python train.py --n_head=6 --d_mlp=1024 --vocab_size=8192 --activation="swiglu" --qk_norm=false --bias="none" --init_std_qkv=0.057 --init_std_down=0.0 --lr=0.00175 --beta2=0.98 --warmup_steps=263 --decay_shape="linear" --final_lr_fraction=0.02 --seq_len=512 --dataset="wikipedia_en"
MLP neurons of a small language model. Each row is named by its layer, matrix (gate and up: input weights) and neuron, and shows model dimensions 80-175. Each number is 500 + 40 x the weight over its row's rms, rounded and kept within 0 to 999. Numbers have three digits each. A neuron's up and down rows have the sign that makes its largest values positive.
Before each neuron's rows, "fires after" lists the tokens most often just before its 100 highest values on Wikipedia text that the model never trained on. A number after a token or word is its count.

fires after: "\n\n" 87, "\n" 11
L15.gate562:480482548473504460507518461459454511449467500484533485518546567429496542523479519479493418469484437510532532469567470508459595535498552507503399547506540494461448517488524523539502456471494453504462479554517484493495531450595520444543514494465497542548529425570520456477508516463506433520
L15.up562:444458527508548553499522488449462420512494415553456434479538423558541533496471524470514592446437505445516410521463576507489527540477536469508470552478506519441509531549436503469512455506498495521534522506431474512525503423488444470485601495459504487508532588442525478464577553513515456459

fires after: "–" 85, "-" 15
L9.gate95:517575550420414542527579553507521479532524495524478484509541561480489507491496452465583454496521484438532549422576519436504434543504504465454516602453534493456452583576452497562489528467506482474430526508496493509469540544555521467476515512549475450515557495518577489514542454506578518470
L9.up95:496457488516445479573530461528544539523490539530538558506586477524483477461502543466513500428455442508512521530490479497565515456495486462519414549531432541475453512495514447524476449428436480436543538482448531481410475589486514503512492503542447539450456577424523493453485451459419499511

fires after: "." 45, " and" 19, ";" 4
L6.gate526:532507550561484526402503489479503497511532442448547532522489492498527499498489483491517484552551521492529460481430501506518417485540532478443497483539574465486470473527544475418479594537519495496488516467518513526509526477515575480507447470444581528552520481461500437498520492575526457435
L6.up526:500501448525536502482418596482515512497490432545564450496464515491488546462472487438526480539448489555509529462532459506592522470459432473466450529554490526507468498497560563490483455526543523426513492506476482515429586539537412454559527486442508477430469455489525414535527536489431462477

fires after: "." 65
L4.gate947:442485464518529557514545515536462466461495503523446521540464450435504521450538427443508508515535532434417499530482501536473532470506513549563555536533532502539534508519430436439538505569540480515547462462519523492495567500533441520473571521547490505490573488508491507493523544535465541516
L4.up947:420480562540471493506603540443451536472458518472523485546499453531506458455531450557473540498423479469440485540451446535492481476490489512512536419458516483557576490466454475469449515533485475522543460481537506489509460539473477479498551540569500521444454520539490439529504606563504451572

fires after: " on" 32, "On" 8, ":" 8, "\n" 8, " On" 5, "born" 5
L11.gate392:499519503512524527537460517520541522517531498517526568506584420489526524496418527524573481490504434492459509481552505420586478588592437521537481555455497592457477524517473535491545486408501464470487485535531506508523492583545539463541456466520483524532483428494457512559536525511519501576
L11.up392:523468527423531528506493511483502491530601520491485506488499472538392593514513471479507544472521556544493468451481537513484528509506489476497520524529540509524487478518565430452493452458429509456481463497481437528481523476509549520475490502521436624461546511489483533480554442451561466543

fires after: ")" 30, "^" 22, " (" 6, "." 5, "Area" 4
L15.gate680:561537480451559511511477475544493517497490491565478519428474432520530537469500523580482503440562470466501491401510530521541544396560458430425499503505525557466479508503485512462534544501562500544537529546550476527474470513537502491486426533521541489486444542538488488552541492476520465488
L15.up680:476482545527486464533437498495532501553485521532480480524479526527441481555534400492508430521498541561443511524433506512525429469470521496528421438530450490523514513544524490511575474469472521480473522456513459555467459455464506480592497504520489520542466472500394531523487608523511474479

fires after: " bo" 12, " sp" 10, " 0" 9, " p" 7, " 1" 7, " Cu" 7
L9.gate171:534504540425481494450472522451478508566526451472516478530597423545468457560516440468504444523564434475550501443505543518530474509480498471544525446488466507436495557492523502573492495476499465504575556471458521476430543438479553464504538487442460477516476469499478418495510519598487523465
L9.up171:488446457422440562464587537533452502533542489510529520539552455513506455483492463438462518488526509465425503546554507520548540472473461463472518495472464499495510540440583521517568478475538534517559485523507505489492521549498506439487519520551456519466528469510605514478502496515511376448

fires after: "-" 21, " /" 14, "\n\n" 11, " •" 7, ":" 6, "\n" 6
L4.gate203:439496538431535494554504479536492495489526446511459517531583553473443460510483571504530425448473483444493562452518510518575564509478451512502481523503560507516468537531475532518561498461467508472442515514566528586489467456549475556442488469576535504535452542469484463514475512462564485485
L4.up203:551481536497552614446527526532493531470438486501482459549595533539437496556488474445519458554480501403539482545534482546538513473448517499580495507527446502489515492453472501524527518510572488551542489453520545493478461493560445540532507556498467483503457544466547454466524518450510565461

fires after: " 3" 14, " 4" 12, " 2" 9, " 1" 8, " 5" 6, " 7" 5
L15.gate528:536422584547459416492537445459523499533587521475433468525515494488492583500499537499518477494518435538517556430479440448458453511457476464510505522510494532455456484543464566548441446422506509506479516468538539549519470495496434482428501525470506520497442529493561532504422586529457479519
L15.up528:524472514496454538468529515444425494534517588437479570522521459450409565515524520457466499492553449497507472440505458565433509496509447493504467476533495529476481562504523509566516453543557454548485491550528538465479455433499474533487484501498540498497522528513568486565478565565518559504

fires after: " |" 19, "." 17, " 3" 9, ":" 7, " 5" 7, "uv" 5
L9.gate239:485558501497399501526481512481484549419561568477499500544501488491566514480535578536457477524493493479526501497444441531546479525423510460512497479511517578500486502554473492469528459506533497514524494441467585490476478541517484472464571569475529540501511460532504493439491561531569467566
L9.up239:426455514499455503507526494472457525475532526510473482465537502518514467454440422483498543493463514513507554533474531586450512442521477493514460519564517491514502503527530511501509478496530462394467405494528505540555526467528421452475475501556458447510491497452571451535495566553460473527

fires after: " 2" 27, " 1" 19, " 3" 17
L9.gate246:480405475427510548503497456472437433545464535494510440512484535497477493501474550529486516497477478526548513474494551419478520455473511437496437476512442539477510509532562494587467519495587494553578496478569560508512503449516476468474480448525543517427426484537448562438445482513508445444
L9.up246:542494457464466497489514521526469390543491464472520586526493410544513487536541506479515533457520514499500457474500502546455532528450448475468509541394457500479534554498557523538494479518510468429502572543516513461477501484505388496510553491578518497477525487538448493546500399509547455453

fires after: " 1" 13, "|" 10, " 2" 10, "{" 10, " 4" 5, " H" 5
L7.gate350:501522501482473595488429452345519479530491499536487495500467483436535471542484463521483470520548508508522511480520480470537514445483475471493518515481494543501468469486541505520564502478480520558520408548533433482440542478565528483527560433565456559397428460523457443555523561479483574501
L7.up350:574546519450538510423484533514525531454453525494525491455500503464540501482527484507523465551565437482554459487470478489470475447513468532477446499559522552468427497554435485525508498481515486486481556547485464573375421548530532448513500512582478502501398529427458487467565482542532547422

fires after: " the" 29, " (" 8, " bo" 7, " close" 5, "The" 5
L4.gate281:583567521467477553506488595424528572461542397520498564532537443507513514481493537541552563531516507538518482436496430474506474537492506509500583578467476504526529508470520432437424463545462571450574495467543464443487512501530581457459531477500491412468499548473505515491513514536483498489
L4.up281:520532441532470439467480455475553463506422454535505518456412512458594482530552420564491547547472449470448528514572559525576489468486518518438453522560470512475460498410492512506521475497464536482494478531500430475469446593522529463510537503543520466525553496490554523533488497517502543522

fires after: "\n" 38, " |" 26
L15.gate1021:571552537523465538491496523520494541459551525439476485475493489543500460542476533509520485504419462501458482447481439434494443575491469526534521481563526547533486497426534563485437485481512480494417519493519528416533552404548528407492417499514563555498458513524473571544470499487529514525
L15.up1021:505506477468554513548464576512457492511559492482544486494446547501485489538496460482503521461446467561508504397479551502496597447422451531490472457429542532460430556483484575525553450541511478492489461494547475499442486497526518544483510529520538469438538504486524464484507467528473507547

fires after: " the" 20, " of" 8, " for" 7, " to" 7, " with" 6, " on" 5
L7.gate889:441543552463479451487543548511473488491539486545511503481495466530474550504509429547518491473532502515500592482491520499476497497506494509393525540504481552505451502475539437458516523470483471489468487582450511516510421481475539462561441506509493526504471521581547544516510437486559481562
L7.up889:489444512486513487458501559510467457571489499581522517478543474507539508415564523495488492556526491483516446457470550577498505484520493556495422478522528530539557470541501476452521503454496456455583547563479480508486511488480478497553498505510468536536519514517594504513483499506523499515

fires after: " |" 21, ";" 14, " (" 9, "." 7, " m" 5, " km" 5
L6.gate904:541519541525534479575483465482505546474501551469540594530454470531536538528474503554479411554564514536560491511513482434508515485465491528459437553555508487428423525572479474553531497485521469485477456494495484559498585546505500511519513500501527500475464518505469523479472489542477550459
L6.up904:479531525466511532532461484505518572558531502468550485482513567567484513520471453523411527467507488560545487544461512519459501505472444535449563433488463557531476496503495482501516424425458480483449433534562480478411517516475510476467462481532519502481553585523546525431463516489486484544

fires after: " one" 15, " 1" 13, " 2" 13, " 3" 6, " 4" 4
L7.gate246:524497480489539468473461500460541509513572545527555497500509440480563527475549524502434541533456476563531446438509561454496468405510444451523603483494513568462429515496525495514470474541460534569518446474521485543522498506511435522550493448487522480480519525464530508556479388547546485484
L7.up246:478429419484537526462509509476500471483508538570488489459489460496420490530517501526573498465518521547564460462518562496521512428526428522448521624452486469493548496434490496542476461468441464428483484576453506523481459526497499430453488483532499526438506465476607479454497483475543512466

fires after: " |" 24, "|" 12, ":" 12, " the" 9, "-" 6, " \"" 5
L4.gate685:504520561423493473479546582430480501543507511492519519445487543498530534557506481473526464521523481524554518499507451467483500472483515510479505528507494534417445650488513506428503476533498497513503460532436534487461509537517513500472514471492506497483527471474557521477516486548483548459
L4.up685:507487493488513493516533524499504476499541483493444524501433499466523527481485451452554526551520485506518525505513509510533518522410531491499490493508524367482480512519543524504488519491519469511512524523538504537487541495520510483509478498522545490461513501473517470503480506506489513524

fires after: "–" 20, " |" 18, " the" 12, " in" 6, " a" 4
L15.gate101:553508514465451497505497529486538495507463468540464427486546516499530493526428482480475447463536521522478496458557535418522437446524433501496427421455484524452571547506524490522530484426475563566504539494585478531469527521562536518534536534510566500558475475538471484510498498479485495482
L15.up101:507486607442459454439444428464546436554469463508520425556530499487505515412501525506548578480455507578525442422498409590510477494429496491520461459459528563563547452520488483484499472477428473518450513494533512521512445457461543475501503486461513439496496458487513470549500499475562498490

fires after: "=" 84, "\n" 4
L4.gate650:444573541433501497434438516556546442545567451529472473508526434497557472462505431495580575487462466523485527494561475509510465494585456499502528464442545556497439495515539426483491541449510520553473517491532498545555488509510547500564435488535505580492475486449477511513527393458466459493
L4.up650:512561482519513437518444490496480533528490590578461531508447478569532543528496502503488434515479529549501570534486539488509438483536502523527498490448442517524554472485429520426507504421440520531590544512482483487536487527426492540549482519464488449455532514530448501493556515560477470525

fires after: " 18" 22, " In" 12, "In" 8, " to" 7, " in" 7
L7.gate840:449501586463411434524550525513544479437489495529544502536602503504465501560535463504495459431448496517485586462556531419518518547486502541493513532523480575452488501522546469536593524451511510481465473487467509474503472528501527527513422450484496509458474412498614460547457456528577420561
L7.up840:449491527508529430478509605563519453510489492516539537544522495524516490548524470427448449527522494522479515542541505435515551497464481479585486476465526551444541511541475499537522538469537518496486574495483565539522416575525435493447414498573421448508503559534556465486523562517549544520

fires after: " in" 25, " to" 10, " on" 7, ":" 7, " of" 5, " from" 5
L7.gate707:539474534577456469462429551456506475505540558496567470519569513470527475545505490509494527498502539586452568535494521462542496558496542487424450482455428528456484512423543544491512476508527496479603489525483477522496493559518549449527529484479526523528493521507448432461517496484598544491
L7.up707:530531550458515462483491480479453495454547471450507496514539445510472504523493484524583558495521523547433561444463453529474472546471519472580460517541429504483497449551478470472451500474448520485478487493430504431472538506540471524542473480522583530483586503470481549529482511473449527501

fires after: " (" 24, "." 15, "\n\n" 9, " Year" 8, "\n" 8, "," 6
L15.gate948:526531554466581443492419480576459505472559425508542529417507450534476476471468549589563414487539570493433434504524522476523432466514524499446459455460515476507480500483495521540516524489476499526515525476514552566486457507560494449452489459479542549511485500488482620565473496446489505477
L15.up948:552553527585503513549497498480398514515535546529542571485468494469479480447458449560493435478527469477506497533464524490518530529510503494483430534434473545442505457543410480483518520444536440410504569518462536494477491521481607487518474553542535448550474495528499532445556474440539528555

fires after: ")" 22, "." 22, "W" 6
L4.gate513:479526547498544509458461516435488542500385510607516476522464511446511567490492478534519491542527552446437604488485539586451471537489536514497517465565482503560502510544469439520514535548464467500524509443497523519506536575497431502526544498580557591470547489543496519487435591524533441516
L4.up513:394487465484481492529531442534428606417574526467584460508565553501468566516550446500426554512522525547496494487473490549502568569498396487443460467552465489515553548520471529563542469501504473543482538525534511500485508534503521464492502505511455501526514470544489499540412480501564455489

fires after: " one" 35, " El" 10, " some" 6, " One" 5, "la" 5, " Ell" 5
L11.gate514:467518531538504534477498570499505503483535557473481483513572535565470566505538477508480463539516449547498463522546505548488518509446529497463514534561507531466438486424456489550525497502520535545419474472567463464424554468468440444404498520535505566495549543498524504479482498504484518565
L11.up514:523421433465470437444482483537548463473421542479454480445563505490498540480532483466532513536492549475443469472505460533527546491543459496556457531502519482500500470530564529450562467513439454524572569509464498565437485552533489476494481448476487480464523487488490476504470473427512458473

fires after: "," 50, " |" 14, " (" 7, "|" 6
L4.gate192:556528577539513516447538551503490446504491446525498542465496520464489480516450496508516470513523543546482505448487529478467543427564461527537498595468523513533525474458540499523551443526543402459533436452563510529468514495476468456512564433495434471623441506452446578454468471530502462469
L4.up192:441542495509583566490455496506487491520603430546482507472522547421538558428544487481551474475531528473526519478507536515494494429513475523483472512487556505539543454460524456559510427561438405438431429595485506522536477514517417454520558459487518521574522531541539596481522504495509479539

fires after: " the" 39, "-" 19, " a" 9
L6.gate563:567532528504409529504519481427578469514462472574488557462510529551473484512437408475558534483487477518528545386562544490498484556492472527458487537537484539524400541483520453553493508531471523504462462468583483516465509532542469439520516473536543496496564470485520520500467517500584491451
L6.up563:485529457494499484550543520469582539494338473546506532554512472578547599541577471516478545462523471570527502446532486515541503532476541542470536505420431487508478505507545492558508511407453550502518517490599505474491519564501503474489530546542504458486553493494549571539524563491536420461

fires after: "." 54, "s" 4
L4.gate218:467495485490563537509554476494522552486543494536505485552536520479494522470490555520463505553429582478574398497436431535498511495543535579505526449529517517458486460502482576500504441585462516545477430512453529465466508486533467468516585569523505462441536464470575535505425530576517439462
L4.up218:502506538474456419485506536445531544477433503518513448471484439508496471458454482509444484497489494461497538465479509478453499490504546498502542511448515525557538493532482537460506499516474486450545504536475444508517434573506525492466526455498491448489543525474564451432492570530494457533

fires after: "." 58, "\"" 6
L4.gate546:520530526522491475491485521488525547497510495553561485489538545494491541480458591517465445542458485490524498456474507509530359574486506503525488438546435484467436555574478549452390528474462517546470515505524551507463439549504520489512419475543548613437449431472496517533465437554534441515
L4.up546:427557513481475484535458541504560570556494439486494494605509455538550497473516500527530478504484513547567534493477513546518447549477538545468488461564507479546549507506491521456366495469522482613465502489525502543555466474490446454477505496570450480431504454491499456527473490429521447512

fires after: "." 93
L7.gate491:483518540449461524477493507497442548526467459518529522455503507479527495488483580488509481481515516473513490433453592460548486579528529452543384513468488534457523506510480551563556548563533509477478564479497523522443445520526527407490459502492537581529483514480471524543495406517560488441
L7.up491:434443505457493484515454530553532479500465543528522523547547576502542536492464585411487417510448460514549520508456460520457464504555546497470503456511524497485493508505453486573466524518490557515459509472546539550553526449527530417532567464541513535419507515492481486533498490472555422471

fires after: "–" 22, "-" 19, " the" 16, "." 10, ":" 9
L9.gate602:467498402470459394557529543456555460597481446480543499469531574572544515509502507465519483464438513529476437476506495463526456467499461580539530534535510496463474527503487434456503510480538472501554518451482434428531500520486467500519494471481502463454554491502477513486478547478498537469
L9.up602:490442459493410430538552512431507449546521585461445457472480450462516497432541455477505484460489541480495439472460532521532586475509554508461514470496442506557436518475571513511488457523560418473537485467498512525544531473491571543484491507479481506490469481456518410458541480449553604551

fires after: " of" 24, " Inter" 7, " State" 6, " Country" 6, " for" 5, " Pre" 4
L9.gate974:468540580489513528523541504524520466511495558465572553549535521547550540495468508498530413435433464537467548490556508470512470538525489426486458453521492516449477491503515572532510446492477488508521478493535497504542472538514537538537479584520547539525580440556539548556534517488538452551
L9.up974:478517470511532514530500499493478509455434486501477531497481433516533483491458465562482553464535582497460547468514495468533442458485500468502475444489541460458502529593465446434528487481497522535543572593526589484452436471512471491556487572520508482562516590573576509482518469501498481502

fires after: "=" 42, ")" 14, " system" 4, " In" 4, " =" 4
L7.gate947:533550573482435473499509477529520482457514504455511588487555528527521450516443539509551505553391463564519537522539488497452499487537466447514481493395499539476487501478459540521561490519449506514530441476489514557582526569472480493414471450462533400556558543488455519481491470492526463518
L7.up947:421466522553529519483570524555495538511507459469506517509524432472535536453558430484460502565509443557502474473440439476466415536456543501519522565438540549469493514506498441498431492508481459396553486470462560525462497570461497472504453511444521475563536512497511483469490467552542455549

fires after: " the" 72, " The" 5, " men" 4
L6.gate330:558475497497505465475472574485469506502461515499479491424508574542467587522505553551580518466505515487463533516476486562507511486542407484523436576529474485543421513489511554469488531436504530487482490506549474507502488511525439457508537518517540504563549456518409461520482445515463489445
L6.up330:489467521448526470539519489493528437516418517502521543456467498525554542490507534533492443450508458600557420396539514485483462472520468532518486495454514503484530493452523499527562462461525472470472568522555441485441476515539569461475473445523393513439504466484482543505498441445525444543

fires after: "-" 23, " sq" 13, " (" 11, "sq" 4
L15.gate735:552498512457412519488495479440442532488481533529504457436536481583459493535479519442498481459500548526484460481430486477508521517513486490515528545580556482470496611526533486496507494434491522500502419517478458424501591550552501504468498514462585456473494498492565520517480525492465520509
L15.up735:533552462453462536564493472534499517493500446523425494537465475484444561562448467432585595508461442559513525487444537519555476532502514605519539533586497561521549487485443484434529541516475525515519511475504557462503433507542432521498504467538518573474510519464491541469534481510528509429

fires after: " |" 39, "=" 12, "ing" 4
L7.gate862:538548548477514522381479584504438453486551496509508539505460432487452481458470477467540475457492503521462533532483530493467510500484506574526454561478475525475553525469399523501534523457417488495566513441461451485458515535514541475481496457507533480582463504542518483519545470508543395512
L7.up862:525490503618488521505490457490489466462439467441423518544538480493537475387498428496506506491464434503507534485413430480494479464521463557472536494525449493542455469549454478517480501536466472498480528438480447526509472468485442483468467566423508501521512492564481474540500456531453526446

fires after: " of" 33, " on" 13, " in" 13, " On" 5
L9.gate111:508569584528437560514544490521454465439540492527520504523500517469476478590438562543528509435581553508549507465516545499524525564441467498557527513498475481470549538500463437431490488468540482522499552500485429517536493498499548470533532476493437503559521490525480532470528420542567476549
L9.up111:506567552549491534483520437478524473452493502539538549499534427475430518495525499509514511455462507532385559420448490484498549484440481512551507532473509541547482520510418460510510518485555537460543547544551475482546530444542467521571440499510513531547515532434492520506513557521524534529

fires after: "-" 40, "," 17, " (" 5, "h" 4
L6.gate921:637510493535447527472479445508505476444526523538518566475489507513461528499408461488559497431489529422462470468429431452499553485534548443520603508476477506471494525465606509505485460472509490487558483492547470467492554436425470430509513479499560523523496519494453522436474502483504512458
L6.up921:500480553499516486492491556494522519489462504490539495458495467459528529445458492455511459463461455467495549549438480461442496485476468586453506463536441534500553496381466489497468482543428505474492464497450588502487510488454521536454448509640547487529447464565493389495466442474503533473

fires after: "\n" 31, "-" 11, " (" 6, " Country" 6, "." 5, "\n\n" 5
L9.gate853:572529532472445458494482517470445545550529466568518527434468537484464498517423473544565547522457455496528529375473513449539543526530468506498487536452486570461486534518457543489449453544486538486528525541493503462440444490502541455510512514543543575589459522463450551516534438501554537503
L9.up853:525520523545547547461493485457426451564548425569503450510486591426517491510457420555582528579434522478489515469540478515483597520509505510514486572419552507512487473534472512458468489509476524484486480518518447532460448428533500458551535459518543518524432567483497524493460439501473509462

fires after: ";" 12, " 0" 12, " 1" 10, " 2" 9, " |" 9, " 4" 7
L7.gate897:451546490492502522558507459478498554583468525467490532491463579542427519553562485507501482543549493591549494486571532377577480493471421492435512455516471544413501558487480509510524488494527467594484500528488494454483486537496466512451482491488468512466544424566559547530478556568469566472
L7.up897:479547476508552429473422507493482504452482474486521624502491523479496478513602461457423407511487443525566482574532514465571500415440506470566496489544509511440455484443546452489465473576512480408528448519531503464447539579521492471478503506532487476427570456470539448509512487487483511510

fires after: "=" 42, " %" 10
L6.gate184:520519546484480417462455519509548528521523596531567571523507544504508407476453497547536542502493462482442578431520506473478494533535562451527442494457443541462440510461488578499468460486496482515521521502494489522473482483463572494485482445501548452498412402491487465493398455490517480537
L6.up184:413494432511504465504551494488464456542471527411476457509440450491503541390547454484516507510513480549472452556444461499568560551496526467520507495445508500480482468428417517545530512491447470525549494441439487513548446445498458499427595524522537516488483470519520512510472524503476462580

fires after: " of" 15, " in" 11, " for" 10, " on" 5, " a" 5, "hi" 4
L6.gate405:520544589512461495545487510555524502528532494565525492426511526493507603492479545551471491513440429471434540467532619462530522536491473496509431426484527530521446493483494504481485522496558470464509510504525485529547439518445518517541490565465614524516508459548550476513479486510468574528
L6.up405:401519550490511544513549485557526441474476526519476511506466527476545585463532500500497526461467501453506497457421462519586462521467533427513438579490500516497487504478483460508513503409477410471568595545435525504475485541521485495553497493511439540540512518575512461491460570511494419546

fires after: "=" 25, " =" 17, "\n\n" 13, " feature" 4
L3.gate909:513448499451535446559444457524564500457481538466523485448473562524510474488469526548504492511467482539552520480488466567504438438517481410483521416540511541502499527505367550534506528567446474494487467527514447477482526505491449504541514501517538425483489506519494466542393536489545482512
L3.up909:432483504495503428426485483503409461456527500507485525511469504495532566405461482522454485473481428427486520495500500517403494581522474558483530441476452443470510470478480511425475540494469449442469530448504507514489463511436479431461470472456515510470565506559490398471470451464514451540

fires after: ":" 19, " 1" 9, " To" 7, " 3" 6, " 2" 5, " for" 4
L9.gate609:456524515439469557549497466516505490513539587441524524497458526536515501572583470516476512497588568547452503541494557528569503516495489424509529497451526528502517563505496485467483531417490455548561507614506518493533570502479501581522524466463513494526563505559558455492508430509536535470
L9.up609:486555473498509501458573493466522520550548548530485555502496452499532465534526528498399435455578557473476446517523480494500487472518533553492484544442482486463467490487532494505459484495442505528512461454556467497519487467511508481561516463453529529431529546517503545491575577464540497522

fires after: " of" 15, " 18" 10, " 15" 9, " in" 6, "18" 5, " e" 5
L9.gate821:462405532498470406524552569502533494531476546508457594476534495481487504533516443497465505536564502471479506497540492499499503482519529489513457565509526516433489533587599519508456461425550458546567487501472469450471494485485469555551482471513520491436573519479549475562486510519544500503
L9.up821:543519491550482474405546462434456458429501554456519511532564493529568479576497510480485488473584510511508547543517508511448508496438507485485497497503530492517513437516518423478473540484496517498502556521461506505568532507468484520547523516535498467492497460588545547499485497503477499537

fires after: " one" 34, " One" 7, " most" 6, " some" 5
L9.gate183:534530480496447503424532477503478533469405481410503477436437478525514475554509445533459587523485570546501480463496577571473480576453495526506515431506492516468451528448519508425439455474489468552502457496519529452506560467476503460491511470507566533499531525443551464465501535448536503535
L9.up183:583473474510523511536478490519593553440452427525507470489520440468509494438536559481514487465603445467515536497467523494499584599463499524489457562453523527459514482491555541525558534486453453535420567479508510514493510497487451543579406505481458514485510449457461438400446505456489438500

fires after: "|" 14, " (" 13, "=" 11, "." 11, "\n" 10, "\n\n" 7
L7.gate167:597467496497439507472480529420536469608505481522508497436564451526530420507473512453561559541474486471486475447544485463483461464537471474508528523509458576461535525460503492478501494493409522444560447525466468470471526479510594467505491448480526494458448453414506538525537474484520546441
L7.up167:563516511553549563483477605470470457469484509498514526442484503505514434553578485491517503487495514484511548494530485453497538380486532516499611533491419551449502532362521523496576430574472561508481484492538526496529550441491506540484481430478551574526443451495492510494507463473465466469

fires after: " |" 52, ":" 12, "\n" 4
L9.gate522:478504486450567510556491511487500502544578477509539495435518493473535457472487483555526461455459513489540542486448528501466493561514485511484466539483432533481522549548483489522495524435381508502546473546454576525444484486533442455553443507464516562455508499453475512487447500522457506540
L9.up522:524525521481497452484450519552455545471475532591506595446534515522600475541482528587537508412506597515627524483518480537490468475518499521519560492461488511459545503528520512472483457501512568515533484458527507520480464497461503498518436498467576526464601555512488483558491494551555551507

fires after: "=" 92
L4.gate865:530522544526597458546540494565449485486438536494553505508543518532459442497472539561506476443462527496462530537510513508501591422560468484542508478496508491451495510535489568450525546468494537516514586562478503580431442456461535453459541488492519465512509456513465425469509484468473492473
L4.up865:518537502501540435555472448494458577472574519432465473547467468484521578422558410530468509521425463548471474484498476503424472512482539506547487465517461512483487479550482505547482514473481494515496576421495481530517532525431509497516532559397445508505507493492507452515582489479581440518

fires after: " (" 46, "," 16, "." 4
L11.gate243:474483534463476487495481516549505487490550498482448507486473448465516435511552461498432493488490466447511429414427464458511484498494479484475410476466517566471462510595552488516572474519551453558528482483471420516494447531597573481527483498480482502482435500532497414535471468512480477457
L11.up243:441507574491555530501434476472455494499558560504441552488539588574496493521552486546501537548536523485432493565480554444528442487517521449527438435474550561494519495532473492504437547590491432532489521536557527611493460485464536449543466552502540507484490536490530509518506522481557533513

fires after: "-" 52, "18" 5
L6.gate289:465512484384470500534490580504551504498508484518478522540495507455404517487528437518548566516526473516493569464445471553476460499499439492456494572503392526514430530535500469535576452464441500525475512447549486484485535534517502479558444490550467612490515508504492580542460410491510428500
L6.up289:444512522512435461565537518523502468439486517464538441532500509517471542517494490447492456458482524460471550476521404571469492522483505467588459522542454507484481503523443517536503479493453527580562499519512518449506444569466430531484479625571426520481503455493551478520510534434521502526

fires after: " the" 27, " in" 21, " to" 9
L7.gate221:492532513529502451577499499524535491479542456523540533441497473465534571491552443557475492577482474514480555512530491437540559603451455502544457453465483550498504530521502530531509504463593410430537525478556536480533538521541529479503460541426558459527525382524496467538487582546478502570
L7.up221:476469478507507453500577531556522496513503466519489476511595530491516491510495486509451476547484451495537554469528481534508535542477467541460456543470486490525499488500552571488533488459517446555446473464473527523543452451498574496514434617499451501424527423529549511492504549507488432541

fires after: "-" 18, "\n" 16, "|" 12, "field" 5, "in" 4
L15.gate78:531519469504566487476450503560503419496548551480521429425538492565478499464431521469488434525506478473503512521487476498512443491456451471475457467466509577471534535503511540518455402444537467489437458503523534500500507573524553457402504486538489445526520488482471545482443488499558506481
L15.up78:486522534533483515540517516563471492456511505533519476517443553530448506544498513490445512554455478545464477474514513449479414467517526531453526446434531451523471514479471539512518540525496476505548541491461565441418382493586503470512508505529503388539503494504537508526538462508487491494

fires after: " In" 23, "." 16, " in" 12, "In" 5, " December" 4
L7.gate140:483519590442479481474455536527530550514499549488466574426578491503501487541562530492489544474513527584582500480531510485491476541546448476535440484486473515512482563519541518491506470471554512463518548461517530502499509519529453521528519497488552501513474528503524579495419529530516432556
L7.up140:432510533491498524495493520519485511478469481553518475539532421480466483532476490467515528551450448530470484418461530473517507499513484487507451444457538514499570509543578490437523508517506547541581499449445572491508570548475520499549523467501448531484462504453510450442527440450544583526

fires after: " (" 35, "." 16, "," 7, " mi" 4
L9.gate926:522538519493503467505499496489436503483521474483483412482478436502601520517455459551525499530468494445479497435382503489570532489450503555457448453562497545495498520557565473486509454470576492491501493477484545552506520501538532507534463530471573533467429482537412469437498494516487514568
L9.up926:578528519428532516442504570498474521459492486478537578465475516503563425504507452581476504514471471496498492508457485563506493476531554521502451451494415496543518485515475508489507506522506489530488563545575431528552502481483486487455506540502442494552476484477406493548472545452534512516

fires after: " 0" 26, " 1" 12, " po" 9, "B" 7, " p" 7
L9.gate382:425516524494504533530552506486469541490430515519461473532520501514521474548494537476550458581491521480519451513558446446542434469445529492511514498507511499503516533520518515495569428481561498607560548568566561496485488497572539504528445451542535574470585469540561567524449501546515546520
L9.up382:436539525439507545481503479485477537554525558511508517522474470553470495565525524527494442598423476597443530557535567484517499506552557432484527533502538504522499497482456483567507429514507493553553487517575550434420495416465481493473538440445515531458469531467528498472532402490535497426

fires after: " the" 28, "." 14, " her" 6, " \"" 6, " and" 4
L6.gate407:507537432505482511424483531442473498524545430532534471548493437525517436467463518457489515588581499488545564481484461499403486448512450450471575498529441547499482482525538486458458563445516540540425526508520489542555496484519519490441461503548481558499482503494520425536562446559498463506
L6.up407:464536500461571561456492529441553498438545516542498464522444487486555498474545528472440523504497480485610495498463520514491579473492471452533511442441522531426515485508550515467461483424499480515425531448554485568438541526537515509454536489514497423468471523446439471485447485446510537493